Part of a small language model's weights: 3969 steps.
MLP neurons of a small language model. Each row is named by its layer, matrix (up: input weights) and neuron, and shows model dimensions 32-223. Each number is 500 + 50 x the weight over its row's rms, rounded and kept within 0 to 999. Numbers have three digits each.
After each neuron's rows, "fires after" lists the tokens most often just before its 100 highest values on Wikipedia text that the model never trained on. A number after a token or word is its count.

L10.up1008:433496483450459464500491494550368458471512457507486544570532620561547452529539543506450584484482538463427446557565400449457531554494542449445530526590521540428489526548509535461474468443568594519555433494499413458600491477480475529551508515504585513462512483423484420572593480537474437459508479483529525525577433419462490515555469594477516492482461489421453578400431627514540419533490472505471500443454509600483543539540522415456559458552445542442556495608486577436478516485562497554453436448516458470484478599471502421582495469526508425487523445463518416532602495490416482498
fires after: "2" 68, " " 22, "|" 4

L10.up414:521474525473461672527407411582416534479480503429446595506512588527525397529534463527513529460508520590573460497555412514470519470555479491352484495548427492517488412419579494401443438568516481463525469470564588467479435460509443507469548555520515453506434447486576487530503553521535598493484515502530480446477548531500512502492555596543442505510622516498545514515494460559452513575451492493538574457556507508367432447462546491480459496501507534586572483476507410395429504499544480500474431465559482444508489511505452507500450509506503532488490509421392524453559413369583484522
fires after: "," 39, "." 15, " that" 5, " Ma" 4

L9.up1122:477558464524477462501454565544398469450465474467551573488527475500538549510481545445521506461544460489384503570518494490543425467445498448525474481567587569514497568558496530578428591534467453533526528495509578624438433434525515444490459430447440469475472480507455467536543586536556443490524558473451595550476434518498559441520534462520574530482515431473524473520460437417525475412472547482575490436477447558523489443602478526449496426527416410515510613540541487538420514496430547485541554469463510558579479494535559440533377519401558628436525494456494466421592411480494517401
fires after: "\n" 47, "|" 9, " (" 5, "=" 4

L5.up59:529528539489455446586433498474521443520434482482420459579607416505529513477485550559476509472542554401442475558587402529518475486496448472522501466550501416527552592441513529536581533521546489536438470490492532494529568552477452558501491554496602482491517526595593577535437494511491428507527498505467462585502499461532478470502482498419632503470514521385519347619501454495456493493514511443490481456633443414635487518463542464509527491482471560509490557525446481463533481397434450473465500532456475467560505529543562395511620471469468500586550428627505520434473569522502466470
fires after: " |" 54, " the" 14

L9.up536:395511476648678407582468497626575510535536498423578511576519595457541350474523427544504465566442533513438423471463493475496494495527482467495494516581577490574471590520467438534587486531510531425495548458430518534522476510499444589482462588504497488434452521505598484558481420529394504449497466500493540564473472442474474527515577526486481499430505501463568594557602497588438565539454562535427413419553498550530519561487513522475491519409491499526472518588536520404540418522505593469494563517566571455578487542466515520423543453504449514502487528520583422495560491507464522503
fires after: "\n" 56, ":" 5, "s" 4

L5.up121:481582498543544410535469554491485576417493548538428565479491513511445526504550522521483452534536519454448388485404506544452612539643504508454495478592593525627537494598528544505437473492526469502509590516500525447487464464541483462451531485537503413486467498531524567498415550465466510394501500499450536465483486500464539465533434419479504595453542573555562412537478561501536572481507495442563543497498558467519513566400467493529579466590529528419533552492484439451444525446483596446567493581520563525529532557443529508450527490539481402392528492445566510512556474486588482473
fires after: " |" 56, "s" 9

L10.up946:496450529537505580551501484480546470571520521511451508489573502447524509565504482420584489429409599501457572511405517418502366526522502443486557515552552545577476573504570479484493457491467518533486443522495547519430483580543534525438639545476532540517478443493514527537462509529510528508460547541497490491474499514557484493381567528529435528471451538560498596471475536458503501460418410529539498441399457482537602512417525512487523443561469551512465503530484531531471383538448532558510548466484643574499536537515526413562420428492521553471505426474517598441518513530526450528
fires after: "\n" 28, ":" 19, "==" 16, "." 9, "===" 6

L9.up767:421525483461472511429529469448539531480468557552567468571507576509574521534448490534402470535428454451538615528495456621536542489428590500525599450425463399489573432587512496485476495538500462530504491478512438507510539469490474502596461463543480517399473491508531440511570490418472415551460558484566407466528487484489461489540420546545453486583555387546447514516505487462508426569520456445472516525502569501524548562516545518522493531510495456587484466523562475505423523525481441447439405466500526482487457575466519429418515458466477442509537539500521422531570462440473541516
fires after: "\n" 32, "3" 9, "5" 8, "2" 7, "1" 7, "4" 5

L5.up966:447520476441439493597510499532548448408452548534438541644483521545477453429571454502522587455469501309456487555476426544561473572562439487479499534434480518560446515473515532470561488513533559386501500510454506512589521547476553536529473559522536450462517437470504573540464514468516549394546486464436426457483521491537471475499448528481526477450614473456588424564412540437491547464453452545490460469634490523602461410508531523490567516461533508426491447517529460559463478482510531487588494471468462375613514560473497539591586430477558460526479588407474486476502564489447504548
fires after: " |" 38, "---|---|---|---|" 31, "|---|---|---|" 7, " a" 5, " the" 4

L8.up824:452523462488507489493429526468507558539503509536573473445476514554538502523517432551390461593450577481510428580565445595489565418474561571527417619448501474497533487580412546514551473479428539553608511506581493480465477445477519534526551574481524480407629560528498526462544433462461423504495508430539468458469502516551633543438470497474597510503523500492526485446459402517457510464545486523532484495511485426465512513425545556478479470501501581573562521557534508493550552578576550516426452505533425605521563559476512503498512583495486433494578405498556500507510420500465535508
fires after: "1" 28, "9" 27

L10.up846:450483504398592450575552539542590480529548567486468522579506438541597418497463559485467559345505607452542490601509495531473497498433544527503490469461519596506564551552522560479445541441481526510528403448481526543580547441506520510512491548543540491418491453464462555487513457534488459542535492448424411439567578476497632562519508580447576424505445539403540390445511471549539506525510553607538491464426439487542516528549507534468549505440528560530533516537501578500526581570442582550480560511594484499490473519352424550518468546482451423544476351521423458509483513457470484432
fires after: " " 99

L5.up268:456503467520475435506495506513559398513546516552516439593458475557497466543547436477494536432565467539387510436454407444437483429598525558469499526427501513471408526537554556489520482452514445419571465574486425367496622509512493446424509543551520504478520405535486550375419483548545418533441432605556445492518566386368464478445544548482491486435529551528512442480568538461467504555485558500570529435481492496424485554464382507554454520541534478510506459482543496467487562569575567478472486438551435499474575523496494560381563581519547463453505462528472535440497599523513556480
fires after: "8" 11, "0" 10, "4" 9, "3" 8, "6" 7, "5" 7

L5.up1488:537504529559410519506610496462531491540501454541535442455473523449455503436534455518446516503623474505425484404437544515474491554533468510528537532404430481514495494625444545507435538516469539494522510558456466454472543454518515495488489500442561403552535507427408518525484496544608433514580524418523443511503458464571493524529452498530476398374505482494540481560610491492409405564559510511493510483453470558470559480432531473480470538491535484536497559536545541491498524538553530486422559442470412452540473472486532568465518448437550456538550545522467430559479556441521528559
fires after: " =" 48, ")" 6

L9.up1108:471569492382539495504487460439465497494527418528542498482488500387489521471502593426476524532526465463461522480524422456500507472469507466520447484514532527571536478454493439523488523433511454484578508506475439527483587500460463536482576395437542463476508476552601510526585608490528449506443599457547504523530539496531598550590478451351537431566553509552542543430518446455474498486471486478472481544491433444494575562523509460531443512416468588554569473511465557504568582526511527443508530383476533482504467495477377411483567493430556571585513424563508553530477476510513545515
fires after: "\n" 35, ")" 12, " " 7, " It" 6, " which" 4

L5.up1248:522503526575436515551511525474380539497572503476491426505510482423456507438472395500522445555554497543536518523545499448506407505482458546532564478446478496521513622561561541541472495434497484492512526450541574486557510498536488492460505416552545563607448397454527557512520573542467527468593567481631479565519545545552543400480500573480424470444579471500516568427533600470516498625577439548541588539645464375562481428593491522451457500474573565476524517510427491450531515463402470525496486484514407585484445598526426509515412541492521537482497487500530495466543455535448516487
fires after: "." 81, " Website" 5

L9.up628:481535514463544441523360538491478486458463477521454484567555446517549419536524588428585570472481494575481569526554473545521523413473487423527481478560533494540523576600551477454564521551524456448532504549399563459478481541511521475433469572479442496500567541445440487528523568511585511498451489459525558439611564522476446498493537466517557451464555497458510475523481521468496476499435430432571492423343464491457516397533458494557506411476498493541554500465544424571553512506459426500333481437431493482455497515615473552447440527423448548498437611560461649580560438581601568548
fires after: "\n" 17, "|---|" 12, "|" 12, "|---|---|" 7, " Length" 6

L5.up1477:437556491463494502512469380488472488459493502551524476453446456516494507487490462552465506500504580488510497428403500477555514483495543485543586530575690470557537581514522468462522483527518555395504485582523467427465546472535477599545498571498527517472458532464553493470585469562495476568534455489574489523525422519524524512465477431480430539521589466478482507490446542467408509546453568492565554578500583572518457457558463531526540516462489534395463539492558504456464526457530628482410498484490521529563494522535474556500480516423516519513526507424461570408473531494633507479
fires after: " |" 29, "1" 11, "8" 9, "5" 8, "4" 8

L8.up367:474539524566463521505488445494505570529557601474509539580513464590479543495480470479499416497410528552471639530383585519526454461624555472459575474461547492477537486556495518434483540580498536447436421390471524456539554549519513481450477423487528472507485522540448532491539459509427511542408519441522500456461487525500525479546397512457467499411539495534557483533561464394538474554466498463487524451438492428480505528510534450399475421478575483478499524505509474474516543503475459572596500447462534426519568493558498462531573370489481460480518366527452421501477494526571423544
fires after: "." 81, "," 5

L10.up1242:444539560514586451517480556565539456496354502547507535537526500480424422591441479574511443500468501503462507504563457430518498501565466479481491412499535477441524613493426491601443491527462456490581502429493525557493549460469505501451518564484483452515471386477468538528410383412537397475451470523469587585656581451514546493526467514578464435476494466523611466450549574529485525464562542469503537475468552485515533498474554539417465661470513453617502437480507573463440528534507553573508501515493496511504511543551512475474591481503457456528381526514424606566534471436503432526
fires after: " |" 25, "\n" 25, "9" 19, " " 10

L5.up210:472481364552431473448488398495534513541408558550509530521565582539575478444489417501456506478462520465566441488454430600540458558428545481572488434555524474481516433547475558404526539529460531532490509504587503473612572549551532464377467473499480453416449488441574534553460480518432541433485504476394442383458529516574444485502502496510520517591446490508548459499527562419421501431461452478449469467597493448593502459480512523567453538448593499514562471498450490516446620526559452567487478358450534492546471520512480565617534534523503551604459490486449438438591491470472501601
fires after: " |" 27, "---|---|---|---|" 17, "|---|---|---|" 7, "." 5, "-" 5, " the" 5

L10.up162:548495459525588457527452395481467483466580520527492525551436541471522533478469457548513464534443554516577547514417567473545520425517488407526446492509498572578556444549544565521413522651487478537424528515435544449430516574535603478557548564465576549514463549590445545440494549578495488426469598474496523566505442533439478476462423560516481479481500511548514468545580514520465461472515462534552534430403509494482539464503573376504506473560532582492516441493493406435546478502490522635436550473502581525458465458519561538545567517480584517499421434494535543460519513459553468517
fires after: "." 54, "\n" 26, " " 16

L10.up1233:570474492614483461459495548472506688451518512447536495531442488401391416491500484418477518483524466474397482491499546516443452575541587486563528473460465504438460502463596530609393479504529496441531485462528462553508510537574468529562484569430523472494440445564547565545513473482473542500465538487523536557475660447542584527430501519536535536512571514547470450545525563576492449506509527462516613590538624444475615522539447391438548359548538498474512572506473595612556421492541504427495404530444516441534445570485498456421551584448472531502477560508437552536545470463474474566
fires after: "\n" 55, " |" 6, "==" 4

L5.up633:402609495561594534443493513481473438528488550513503495540520595489413518471465540524449525496488538546452540484461521424456427407487480529479595546454516445433456462527443432517497508514482610493449463517483449587490591507487443571432457448519555525516429522625545570568578515567520553476417508485523522460453524508462576463524500499562581484535491522498509425474595491532460503541496521447502530485477506482501540422487556510512495478525451423443526408433525441457461484541495405473526524517526547453528505465574561412504502507453512484556486508493522522438464495454534467416
fires after: "." 31, "0" 11, ")" 6, "1" 5, ")." 5

L9.up1038:429439544523609468516510547556467510436546452480534536470469499564445477482563537488525484513481438522515498502491424440452515519523563462430498464557473482477467505490486553505476576516516437518460419503497512549452445590534459661604582499453464476474480518647536563591396439597577481434485448551485475516416568480513490460476474577438554417500539536453549533509400501559513578534631390510507475517503491460476555510455428458506554493455520532546431450514483543510531580482490486406507567423563595487554512554531550478417663447427488502461467496533533449535469466438555497526
fires after: "." 29, "\n" 25, "s" 12, ":" 6

L9.up436:410449502469575544538502532489446535513487450548516430515569454424468499458552576488545433531445523436452429562518522492552457560535463504458445480520461552473479416416486509485514464453448524490500516467432502487575527478502510514501495488482479519566424436467518464472505394508401468560479428536448514584445563462496557508565505624482530511538587555469489655401542587562521530445473442512444413608466478437432492453464502351555429499532502478530537454436560489549488519485531537390447459553550534492472521475489499498420525488488493560522494437478537478567386431509532438511
fires after: " =" 51, ")" 4

L10.up1:481444534448519460575550469498618548465462463513507466499526439530524484415572431628514542492556445481437555524476503470495521487482581483571450504506530452488519517510485514495418512553456526502503513444500590524541463463508588471516477565505605522576507569603357605457542450439498516464567541576424561477506494599462546516565492484557478426465445545426556515602506550570542587527561479573506476442567501522580454493505451513580549539445506495473507544536553538512549424456481459490496440475417522443541453496473501477463495440392475473424544628508546474486483604515489587519
fires after: " |" 50, "\n" 8, ")" 5

L8.up1247:487553550467510423501629462419620512553506639492434527516463499482530519502533544587482475515459463521482498533534505524473517567486529475475484555487565458535465516532555553504459425508452563448571430546516478502463591546500535492528615610426567432467488507447523541444511512520546414511517492445428468575476450377491640556520392446501478443442548417606484464469508451518511468544510508491508533465495514446493658525558529467539484488504547583424504489513407539450535451524471325424474576493613564511530502538486517489540510533428528462520434398538621498510519535497510471533
fires after: " " 53, "1" 18, "–" 11

L8.up466:478466582532536495483572569545552463414577482460532543472456562429423416435595534437617529597528509461478523491431600493494481489538482460548467504469515477516540512489538572411379583514457572490462452499514453429545492365540444512550533441502511542544472526523565437590383486509450479573442474462513440498530518594509488525431512483437518471499581530497425428559428545583457432535551485454577444460470388523484447456569561483394457436516582506498477445540487477490513485547457472558530563493470502493452541516533552482439538482502514597543451521520485517566449451472529472480
fires after: "," 17, "'" 11, " as" 10, " and" 8, "s" 6, " Al" 5